{"num_attention_heads": 11, "norm_eps": 1e-06, "rope_theta": 10000.0, "bias": "none", "init": "uniform", "doc_mask": true, "z_loss": 1e-05, "train_tokens": 1377000000, "max_steps": 10506}
MLP neurons of a small language model. Each row is named by its layer, matrix (down: output weights) and neuron, and shows model dimensions 224-479. Each number is 500 + 40 x the weight over its row's rms, rounded and kept within 0 to 999. Numbers have three digits each. A neuron's up and down rows have the sign that makes its largest values positive.
Before each neuron's rows, "raises" lists the tokens whose logits its output raises most directly, leaving later layers aside.

raises: " (", ",", " at", " to", " on"
L7.down1184:449492533552457507505483462498483502605455443535499533506496426440529514558516446495510500502481553550458553528484490473475504469590554562477516431507531538491524472521466478506551559539549436643526540510514536465498474495491519443514526498520548479420469461477504509515524531480438480399469542457467474478493504525502510496486481498514555500560422405530474540491587575541562478489490568434545472470497507495557506513570520506542496451535450506494499480479449469521470536523468478464572560519510554454497496513461477450528495467509470571508469494502480442438504585525512498459483512565496524503575443530512494510472440460445447523506470491525594502531535503438511556545534451519495523500539475485547513515543497566438513539446492557479452514504442472457448502468477522

raises: "ant", "up", "ness", "ova", "and"
L7.down222:541577466472494457472466499482486492512569455517449473523506475446488502580551495466509702482467442542456507475541499419438451555525470585373576476494485492530500494539525601519525504496559497478528500505517488488495518517483510473525566574554516449484464482533533520450671456597545463479523530497555444440499467540512510475508573461502515530517469484481452497420563509476484501518499491552455467503524434561438493534546551515482416511544506483525527566499492531452524525483533571428476513466509509499432525549439486492443503507575467519491491493483499504469511539587471463475514511491532546526537465516473553463508477534443434477521529518457472458480544482495489493506401498571483430489510515549552431442550499476492531457483461474509515486519532442503447466429576477

raises: "ida", "ato", "os", "ine", "ff"
L7.down1330:458501473602537521573443468450499518486508529459515457519537500482514469510523443528521535506507457483532529492499467420396482484563510474564465535476465444560533546565498479520521494540476514514547564500442486443456469479511586583466547454477404491533515501490520453480581455524427486529493549495493515498519470548564476514543482496468525464565520494530615443472515489472479528510546538565541498508516513421496488527458512543455506540560476554481536550563520519522457485465495508453497538459447539525489476543397506531495500585558531552463503374517491537509477484516453507484489403531456481521569470516487566431567545514520480497496484433535544494553511524523539463553440564533536469493559539571531498493469414440471514520520456502524513525465490492511538511424503464

raises: "em", "es", "ing", " site", "bu"
L5.down1326:533499495508590487566488398513525565438521461458469467503516477514573446481477527569484426469514476514502420494532469455495448520535472507537504482553514512541517505486504419530508508397517531487554442532526461502500477501452439525536508537496451511522610534446475518469562502504532491525416537498464486454430487526542555484554497530503540513516436514416551528561464492459491520462477548544523527479520497483522494524484487511518605482481482483442480504471505470480432509548486508502533502450443570531487455504480529463512456551499472524556472438540509500506494490494540541533541542479442464509566433465494483556428500479588517521485437433500509498503574506468557436494516469490472544522510428488589532531416462482567441488483517497508548501508448529505507496576463496

raises: "away", " rise", " him", " chase", " them"
L5.down742:525476465487445524486531535446472497540554518505460522487475554503466469512545512524534547511498528535591540499541454487481452444453489488549629494525505397559470472428419517490584451561473470429496514491470415465410477498481486517513520525426515477537443539474468471512478525480498415527501461571498524474548489468489515498490469486491512478471462488456499513513524508447544572493481489530494445476516505474519514540489498512570509464491508496477532486557573516452521458516535463470647498461497533518599444564543528517510478523451485458496475556450518530543449585399492549463537481436518533495461543519490509494570517600536453473472476473483491474409623498542497519506516505509445486509435516462531409532464548547489518497507548558543446497551517521519571514473536483

raises: "autical", "aught", "imba", "ive", "gu"
L3.down1532:484517507530534433472475491529496532441443523456472471511469445519491493503510575469500487439543496487514511488500486393536510538515524561460490497520576474564562476530497472457499504492468491505490481438453507542523520468436549533548535533512484521504521544453555456495699518528483455493576589484541502547515561474627495469522520523559480522467465549472522540511489498482524486472512484470522418527489541546478516489502547534444494454509449502480519486520488565534541456492473492529532536504577509476471491499534591463466523434496531511507473498491488429457504538468511435474551514486513547547466507498545502538497478561520525521512500471479531505449524561532594465514468498529506528477585541501444501494570543457496471472482539439536475507522534529527542499534471496

raises: "t", "de", "min", "v", "land"
L5.down1656:482460457517471484579486560477518542412561507545493487458576446445454496482554500445462376529502528496537522460468551474461447479513490407417558522439511578516546561534550561501526484505465504503536445572540453429415528581493506478471523489453425460478411547503478507480657565532524516481537527518531512491603447455505508485464450472497469464531470483495503495491474445505483464442552494510498471459569463451440472507421537549511499546550534486549471489466528489448498514533546478490502454465511513515567556480446464537595480482510540525434568437546409509496466517525451469476463502482533569519556513493506515463468507507499508519488538557463513454513522399503460506487553490512534540484426538563519512524523397449572458493411495556474453593518579485429530530503460477

raises: "===", "==", "ters", "===2020", "tina"
L7.down1606:531439466531453501513448544444475487437521537489532451466547514548478500437517469488532409433512508500576518452527442579522487499567489483511522525495488494525522511487438538504513551443457571518524506528557543574505525513515559491483398522503484456528478571500497520531453522499512499567499538589442591535531470461552533470437505489503517525423580432503465512459543500494583528556534560432450536470588516523476477546459520521539558468447445501529468482507445545428400468542547448496542516468498415493493556396532473538437600508435611481553454488424567491537513507452523495546398481510494488516512491426491512485497573550531486479514504510550516406544502416481508536465477556537474520460509560530459523519507473510494533560503564509575493561479497493520473453457529509

raises: "ud", "fund", "ut", "let", "ous"
L3.down34:499531440498547502493489460465480529428511495491455509483519430522452551453503571488592578427520497455522415473542499478514488482491479512478485418479444534554451503526561580506454534517512557506524522547433480529517525544462497559449471471481569506502491479528486545429609526527487526498489523486509459462541512457453487456527434524490438477426452519534454402516553441509489475443452457482606540497486526408497497502523434452477536428528464573459521487485530477542486574512486605508486570508476465492482502496484503510474547462486475580529528487491484503543463481473492512488529572544444501469549523506531431523503452420533483528497505476504472452474545476531411457383489426480464477462501494541476552533499465521432476536460493454450546582536489517426521482501517536

raises: " 1988", " 1996", " 1995", " 2021", " 1991"
L3.down371:487515573519542535466482462471500419526496522536514527611525490513493526495482467489526245536520520526565529456475550457490455455552465489521518533446500514466487466510492502456470452514495538437511505486493452536463408507456491502445535424482482548469531537527467547543638505493477492499521474535495500535520496483442504533482474473504460504482421547516486575508531492582525526528476520484498520501484538482472490504502574507545427496479432529551477473550441496471475521494538519454517553514474544549518577535492544497535492533472501530580477487508522488406562450501565591453462513510503516517442496544454462530469512507559488529474462507526513489569449415513532462561474477503555488461569403527486467505519432456536529493523468485446650488543501545531506511485531545

raises: "ly", "ise", "ants", "our", "ness"
L7.down1011:496512443514544525539490542449474555562458532494467470556469462466459506499524507409473610434505573552518459502516517568529473577484544479472492493528494534471558510493525470547540455511469515488492553527411594484511426492499517522499465520503541499491502528528511487506421515526497451564492521519498472553500484546467476452540456494501562482557519478520476461528531501489499461591515384515465502538533473511490467477434489526473520549492579494499454492523504561429497484488587540534484478482560479463471531449493532456507422518550462442484504524453506462464623433573472476501416490434479460463529527535484477517517499496489446482506467468513553532512494504495490508460484490454515557537465446480555591459428528457490455467412487419536432488504472469464484512501452483

raises: "teen", "ine", "ism", "cell", "ut"
L3.down724:519519545504492475488475559465551484445466567487540559427493471453499526510531547478461571491560526532509534568496466536513429482466434481526535458506457484492534563552497532447515539567533519457507434511518492491496543568543579487561518481472460517498486478436550508552589445541445408542494576540500516470491505493381524499537530437491515508492500523532494477477524561495507557492538511492542498530549519487524449444499466501570495564505506570564505471454484539555489599488527501463573537496527487528505449430499502481515469447497510553458538526413477509483525464469505435533429487499447479556476520504513484510470507471447459531512498496470543458514484539484513432463505518534495513509504502493525521534452442498501456464446506522523537528486499501445456577539502538

raises: "ets", "ens", "ologist", "ware", " Coliseum"
L3.down1251:458463506569527510460528541433496537459539467494446497443477545495546505489481508439524351516549435624534497452490547506462543476513516530485577526453482484510508488522488465547516460427479438507432489463496456465478530487508505419504464536446543531569432460469530457466512462434527520510488505494530499562522574471471552427491519492487480534495495504525499441526485519521499439467507467543450534464514554521496502501519474474572530542507497488514431468578439475492437548493544504541508552495470475514519528576539518562521542477482528406497486491498543497505499489494478513511518440512568463526490457527500561466431567459544475518543406521560528376514538518538498514518461487525501452465456503445549453439520555548521535489531544480464480480498579501523601453486491526

raises: "emi", "lim", "il", "lu", "oc"
L5.down1582:499467492486460476533573446519559525489470542507500496446498521447526525505543568476522441555532554488517517466489513456485347472455468533505501560506442468597445479447515524465448586527413502495504525498473454572487521422570515452542455559447502542502462500438443485540628537519470479523539525455489561520463483506484534520431526465484443437559471501561576435510492531490497433510488480499496460460441557523458491503541538457534547489545488498579540516505470499554475511510517421563500523528457509530557543501491443548509501500595494462545503590476547500518386552462497473552586509520430495517504486463501511498540486494472499456509471461471488423512475471547415558513549491505513505443508550539526536457532518545478530459450554575479482519435518517472505468445491500

raises: "he", "over", "og", "less", "ian"
L7.down633:505581470445567518470483502492478492476487543496523550499480468521466505482503598450470481451582469459496532503496512509492500470514494541551503439508471490494590453427514468450549428475477525479450456466558543552567497486500528480526542506481552455506511511507488415491578483586544496494567451542509566421531520515485512464464505460444448451480571448470461521440532474534471585553518520517475540543526568440535451459512481431474541528464455519487505440462558511482503413549536552490496495512508445533466552414523483489454579469527511416580559443515527450383524537517449534479542492532543552510426479484525493509529504492453610444525502533527496436517478446463529465521454449515468531587484533493524547499545467509456492483482591492485521447509573464506523489472573409